config = dict(
    head_dim=32,
    rope_base=500000.0,
    attn_scale=0.177,
    bias='none',
    dataset='wikipedia_en',
)
MLP neurons of a small language model. Each row is named by its layer, matrix (gate and up: input weights) and neuron, and shows model dimensions 0-127. Each number is 128 + 32 x the weight over its row's rms, rounded and kept within 0 to 255. Numbers have three digits each. A neuron's up and down rows have the sign that makes its largest values positive.
After each neuron's rows, "fires on" lists the tokens most often at its 100 highest values on Wikipedia text that the model never trained on. A number after a token or word is its count.

L8.gate300:145138133120140123116113144130133167161131154096056177132108140099116127077149157139130107133190151088059068108144192065181148116176110183144086084112151115139120109102131117108150149139158155078148114098168165165119132099169101062127106176116142100123131113111112100110123137103116141176086177152118162113084121161070105117080172095092205116131121135152147129115161150081148127094205
L8.up300:107107165112156143136075194154084130171136122112114137111163096133129174103138115097202128064142159169255121159127111145125136183140082144144081083173140129140107119096127122086122162123144167166078190079163133119135117120203151124124122119142104123117118142144154157125122122108122122121143181102170130141131153169115190162180143153171141128161086114144103123116160053093120123090134
fires on: "is" 32, "r" 19, "x" 17, "v" 5

L8.gate594:128082140059093155113126144116100171140164188140126136100166146125097140098166117127134096146154174146088187170116110092176136125078098140192095104112121126119075130127155113135083122089172121134166135098111119141114119115131115102051113077145177121078190095136165129150178118141110105159106136153058192146116142117157111141135105186052162101207121068194133173074128122154098086138135
L8.up594:127098205090175114120132151145097088138122128104159130146127095118187084115170194139143175088168142090091161207157134189185111114194107099125094121122156136069107128134141124085125115140065109146118199114142076158187146150088108098104150151099195109145119188176190150143076118120108087170143139075163175089143156107057201176072106165125113088147107136142096153111122126149139115149169
fires on: "0" 47, "s" 9, "ce" 7, "ing" 6, "ter" 5, "ol" 4

L5.gate59:153120094087090082124161179185136117070183175095054071136161111185106146138121194108101134178133090117112137155120171146179175069094167163090144156115167159182120118174133125156158118124098098126136085099144136125167129118096139174151102151090157087121160062112168163115161115109086140098121108100193104118166141114116134194112099127169100127145155060124136153142100088127163089109150
L5.up59:168102059147168105112146147085104103093126078158097144166144090114105115145144085175099086134104124148123145102147118141110134141173119161120151166095160142141148146168192130121099117132101093140096127157109139133130096158149108159083145087183098129158139137109183099154173099131125109092093175167203142090192099115111133204109139143161111087169072099131157085140124209088097085151224
fires on: "s" 25, "t" 18, "ation" 14, "ate" 9, "th" 8, "est" 8

L4.gate456:118118154143134158063075101082121137091184128134150126143092079154111102127173164138091087169091166185103104149115121166137133119079102159104104175119105096126111153128137093132148144119125137106106142163108122161108135123092131141110148091052164149113124042148168100104138139132167088096123186165066160178186220077097151101166159145085097138165108176133116148081174124150141131121098
L4.up456:139159141145169102173096084088137120066145139131048105141093112124144148131098107045112107152134105128117227143132145120108126153122105159115109125114146180154142118167173080126146095159134136143113113179146141053169093139102161124139150064123131150142100121200111092063174161176089118118053126164100074088069111053137145154128114130137119131126137090123068115127128120107116132133196
fires on: ")" 21, "es" 17, "ed" 12, "it" 11, "k" 8

L5.gate97:117125110099127100127138098141133176176139203105091112081161137104194169135113118159116183123128171153149080122127112118203094048105052125117174069092145122142140143081131114181143096154075141103109102068134132120172152084151123145121103101101211131139108036173132124180156200149074086101125152177126124141125075134104131095106122144131184164176120162157115163119113160138138174116120
L5.up97:065105098085139119142113171106148168120179148149146145110130138144110132153129166085090163119108107152101115171159127161169110125131127161121114110167173126123150035165150141144165171130046165103080139044165168122198189125109144124112097145025113132146175128089155133098157171177094148101130126052161178162149158160123121154107152119140113143153122140112109102160118105157115117139122
fires on: "an" 44, "d" 30, "is" 4, "p" 4, "in" 4, "ot" 4

L5.gate767:124143151088117179098094120144106088097150153109136078125164089141165121134134178102124153194190166098093068201114094134128106095087154152102098183129080094188105145126120153127150093148126117121100135151105111137159164129112108127094137174166096164184105115163142116136145149105147178134157155111144162131207115131093171193130084127174147101171108142165171181152139160179095101104117
L5.up767:068090126167125182189091129132141105155098171126169066121133154122148146130147158113104158109177147059174138170127082112143128091140126117047089148130107121071116131124133164148133140153093177126083152130169151176106113122107122176129123133116147191113114138140154086177154089112141165103135186158073115126215057085059138202166103171165078127100148134150162094143140178119147144126129
fires on: "d" 52, "th" 26, "al" 8, "h" 5, "s" 4

L7.gate76:178161062107121131196135177127163152168158135157163099080069126120090113115144081114179177061143102097146127144118120092076085175131114116131138076140147113111107133137137108140113094122199134096172108117102102105109108131165111095123142147168150122124085209148110095125138143114115180109103139139066133202133067161161099116126124103136116195126116140149179164067078112155143062155129
L7.up76:125104180116082181126115169149133101183140109124128085131118126136071091114137126112135147128171064117127154127104121082110149111108148131151141096117182150137103173221144109089117119131094110118166139109120145115129123167117107144149207141113162117044114134127124094105105069154121124186158064114118167111102162122095145172089084101057126133151154144142142213141101149116121096121194
fires on: "or" 24, "/" 14, "c" 10, "od" 10, ")" 6, "3" 5

L3.gate545:108148166145101130077116098108114145107179141123129125131101124063108083093094096106146135123101194169174149148142095185126121117106118149119145170129184147127105119082109064127181133128145185130116129143103191140142099158110151101093067147138113099174131155072195126089138123142111133027114168146109129153115174162137141154109121129076121112121127185137141157106176136138139135129141
L3.up545:122178164087134120119084202142169200221098202102122067097133128108136061142136121174062118098085112122107161155113174068178121098144135085097124133132147109160166121163114121103070086123105143132100123136096091096109136170110111146153195092140150094151142103132107104142142137097138113173109088175192143180089073140113108079100181089128079088107100105096160099096187161148107155150137
fires on: "-" 57, "1" 14, "ore" 9, "e" 5, "==" 4, "|---|---" 4

L7.gate510:077154115159125093175102092157197135145087126149115145102105173095096129113064116133117087118141115162124087125152101145158185148204097188078114068175099113147136141127100151203137148187183109157108063110186136165102132178121129078075114126145059072114163127169157153127065142136160116089125137125099107160138129122127123142136124149167122142152097141133140099151096118141051143121132
L7.up510:147110162117133142130111187120182120179119148082122092133132040112071108097145158101099117045131135110179100127128151187117085117118142071117108128156196147099152157181123112103098127096083071137104083115164139123087167158138133116101152137122060103150165138143130144147067147142114134171128141083174161157131162189134087141135085177120138134137112099123138113107092180166097076108120
fires on: " f" 30, " t" 11, " T" 10, " pro" 7, " ex" 7, "T" 6

L7.gate923:097133096135107107158124047136130099159153174055171092088159137164106118156111108068157125151079102159144162140134128154080158144153105177120133163204152100132124129162145128113108119151141199040108107137104096162160114188152093114129126096114082141173153140110123112042187134119113122153114152153151150120123124121079059167159147107121149106097175142142153109181084127090060094120158
L7.up923:117190138103155097125089125156160146085150112093090091147097091096100176091093140168142101097145048123116155108140163154119168089102069106064110140119141108090115153125099145097094171088149145119179038102131180168127062143132173165138152122145119148096092093151136131150065131110127142175106128116150121097169091133137099159118112138188099131162103059115175139092181168130136127135104
fires on: "er" 30, "est" 12, " d" 10, "th" 6, "ast" 5, "oc" 5

L3.gate679:074201130157179199082118111109098146129167148139157098139122108126076109093138113148165086143107107134144133107162108164129106124169179140089163222106128134139080169170094085131122099168138111101153107163126193171152164125095105114171082128152144089111118144115177118098160129114142135111074130162110098125104151099144189115091109131092132136127082179116128097137104111150167169147085
L3.up679:147139132103092134168093145152161102083116138139137132108115144138105124157150208098104119073124139119118129139107116043255142112080066171146123065120141129143151121085152115123086114126158204153069115125145107094099125179145169167129172089132137125096107173169113114154111119153107089164165077091149178112164115127132128140129140153170072155089150095152102148164134155133080103141147
fires on: "-" 100

L5.gate311:122124109121140141132140053165145158061164162098071116134175136143114148154118191042136167194108097117160148219087179145087105131173140140081118139195112062156124120131184101136178103116071163105084157141089128141164124109130072111151099132139105119120139104079174150104153078197121148144145121142147142153176164188116097154152125128151147116135129127145132119184122159171144119112100
L5.up311:112147090181108149120134207188118103100110170129078172136131149091143084115124145103164103096153098093114121143131128152101143047148091110091133107107087167136139171100110183145126073153116075108081215125109082117119170189120063177119151140210108120084161098112152152115140136066141111124132136094179109098148144121122126120131056173142121159160101120136208193135124143109125138060120
fires on: "st" 47, "d" 15, "th" 14, "est" 13, "ly" 5, "ast" 4

L3.gate382:139155164126169172137112103079111187168082196164150151128104135114167117116138122107115159114111127146124119123141181095176127123129134167119124114141099128177133082147135105129190091151136198148087057144137084105150103128140146135184120108098216124216137044165126157121122140115141174141109148143087121121103123126140138112153103133188090117135141145143155096128027155108116221157166
L3.up382:110103122110171112165120201143131112173145078090149098080111116095058146175108152139093108138135110122094173181125120142131106128189119170070171118151074124026104083136158111080085105141114081130089107134124101126041137099123119138074158137099151134149114139077114044171153106066101094168162125140158146094203125110143092123092135098093118101106096106148133118075078147131083126163095
fires on: "2" 43, "4" 26, "3" 14, ")" 5, "=" 4

L4.gate462:091155081139108091146098113129185145073118082185150117115205191145177154091146100117141162153141057150109118163128164165145174183064139121114099105069172138070105157208160115134138081165109148176067125095102133157130074157147121147143099130130097144156120095155137141094125158123114142130190141096135095167180086104085158191139091145154099116082126124130120150148130061141139164135179
L4.up462:121139132163179167093091159063105100093118031134141132138090064133093106105151110090143189126125121180055129116143168132101103097163133098113141112090131153178085140206186086146115135124086094172181095086161163153123083109160205138134118121165137162100159166120114127128095140128122168138149096144114085142119190159197157121122162140122094176108146103133079115123102123155134174111139
fires on: "le" 56, "al" 7, "ed" 7, "ity" 7, "ue" 7, "ge" 6

L4.gate7:142148107164176122085109104167165146144180155153170109046142139094136129101159117134111119160164110144103169125160165126159124127161102170098091167104118087091086165234094108130144131145143087115083118127132137138155120135108077160104086119139171133077098064151231138102165129125124071089132156146178176165206139092074143105143137132118051208172106188102145156094145093115120084087137
L4.up7:194174079143175159038140162085152182154117115108085111102073081155111173141148143140136136181100116148148134132133180164164084161193138157140111208106164123139108126176101076160138142082141105141153131203095106146145120099135116147088125091130183149134124178178135206067112146112035121124097126109144111142147203112138111169142145124084071161131128172101095093082143178125139115143132
fires on: "ed" 27, "d" 16, "il" 15, "ure" 8, "le" 5

L8.gate496:110136122075111141127119118157096082164093091124176148083110143158151099108082129112143110122167081133122122132163076102129150176210135128135077101127040135140164202144162162164107121105151173099168160131118108172095144065136141121111172113117136086153121188160174151170126095067215184191150099099149129124090128084116113125138147099134180135108115087125138123137146106120131162125147
L8.up496:181112097068122138065119140148102144065117155106121151162121136100083123161130149059184103129142147151146103156156074094138176121104158135079119040144104154130114170128074158078130141147210166172140169170181130181129144142179081083114131134165134131107117136115173092159099112103137155154085102135196120159126128094113212136129065120175104116118109075120111173163164123113208115119170
fires on: "b" 45, "-" 9, "k" 6, "re" 6, "om" 5, "ou" 5

L4.gate555:118212089102117131099119164145124150105072158049086093105168166161120102081082114105109107120091182119098177161125106161136108138127127123190165100125106081085088134209124127119149096136141131118172156130166105129108084130134152057082123151105165113200095160127145098148137140135126165142115144074109168165096129118131074086134186118090110152125167113089119111101103096145065146159112
L4.up555:176184109077184117156123112089139148100070150189176136073147125108155102101188148168177150131144063099186135105152145099168195179137131134125102128118100129191182084139188125175113151130142144197081144107119178128146130169138107202094139093097104142156129170144141154139155176119110119101127134112124133206169092185083130137108069109071075108133115128105158176158107172084174089116110
fires on: " or" 59, "ity" 9, "ies" 7, " ex" 7, "ia" 5, "a" 5

L8.gate684:048084111091124147210121110124104122136137135090143122103163189104137166074079095152175072163177120129094132126115133126152074087161184093112082111153147133086163102134092080161106105163131145134136124086124056159152144101086137109116144112075074079168163137132150096122119145114156162124120128104144156080148181133120070177049144151148214115198132166087136114158084139166122120116138
L8.up684:182136128131135129066208113135100094110138111100179132090103101076078148129115155164152185065122172114154101133118095146138161125115121149136165103155118155133142172177106084123095112094090157110094192145153145134082130083159149129089114117069140160129181163089109139114126166120107175158136057126139141136213098141126150096095098173135138061124083084179153106135152150129120157115187
fires on: "b" 28, "p" 18, "l" 12, "ou" 9, "u" 5

L4.gate310:094192138110109093103100113130105176111131052100142158096096130131094098095099170085150099130158110162092120142158133107081152101145073097164111187146121094125086104121148089116185123156161121149149107088098088127149160101022160098115154149129114086146033087119169085106134152126100109112137177134091140157187116107090121127135155109193066152158035167193114156101118121111125088140122
L4.up310:069165113178085125157088103075203138079139145108109106131086124106071094115089145089092085124135150136053168102145099157083183162125153125139166178064127162130127164160126093092139149161123201147124149151106120106097117141126136187121129111177094108183106130124129168079129102114078160092133144140099149135126118115124097197146100081126140129101136114092120150186119106162116109121152
fires on: "es" 27, "k" 23, "ed" 13, "ound" 10, "o" 6, "gh" 4

L5.gate831:111176094098199134121137155130155121084106159039111144145150092135101125081128171118140143156144118120090148150144113117154140144113186165154144084135144151111158126192183126110068021088132167121136067096083181151134105201135121101111130152102118149145085109123161139149139196130133148143125045096119180133180121174098063090142185113123162093115141087122127146129128139157145108139174
L5.up831:164170164107158172198086106147111123122129147111126091109122129174151074139147198142157106153126125128089119152148107133114154118117136102142093147150079110184096118139185125145158124187125102112106227134188181110107160112144109153107115129111085123162086165090137152157119111190119153126083101134123109157124183116152172097105003085089121178115133137127144077125034117139142093122119
fires on: "a" 41, "us" 17, "ia" 9, "is" 8, "um" 8, "ch" 4

L5.gate137:103125092091108096136102131203154165175129080141137122114085109081086145065139135092081155118190130168125178134116132125124164068157110134115086084116134094124116166182146112131113117141061153099166104122121098100084082119104119117113122131115100142167095157119099079119141136133092102111174189175124100160113091121123101184151124135160142138165137158121154125107111133149117185133116
L5.up137:104144082099187173106108184143182180140120113184116139122133155109090106141207126113138138110083119132148173160138092137146116170180100123198119077144127111173146079104169111130129120080112118152088138153153189135120171155135158175114146169079143131186089117142137110112172111187121118129121160147192105151150161135116135116165154137108106099124111122083148156162172141209059087098140
fires on: "ame" 28, " " 24, "end" 16, "$" 10, "an" 8, "ot" 5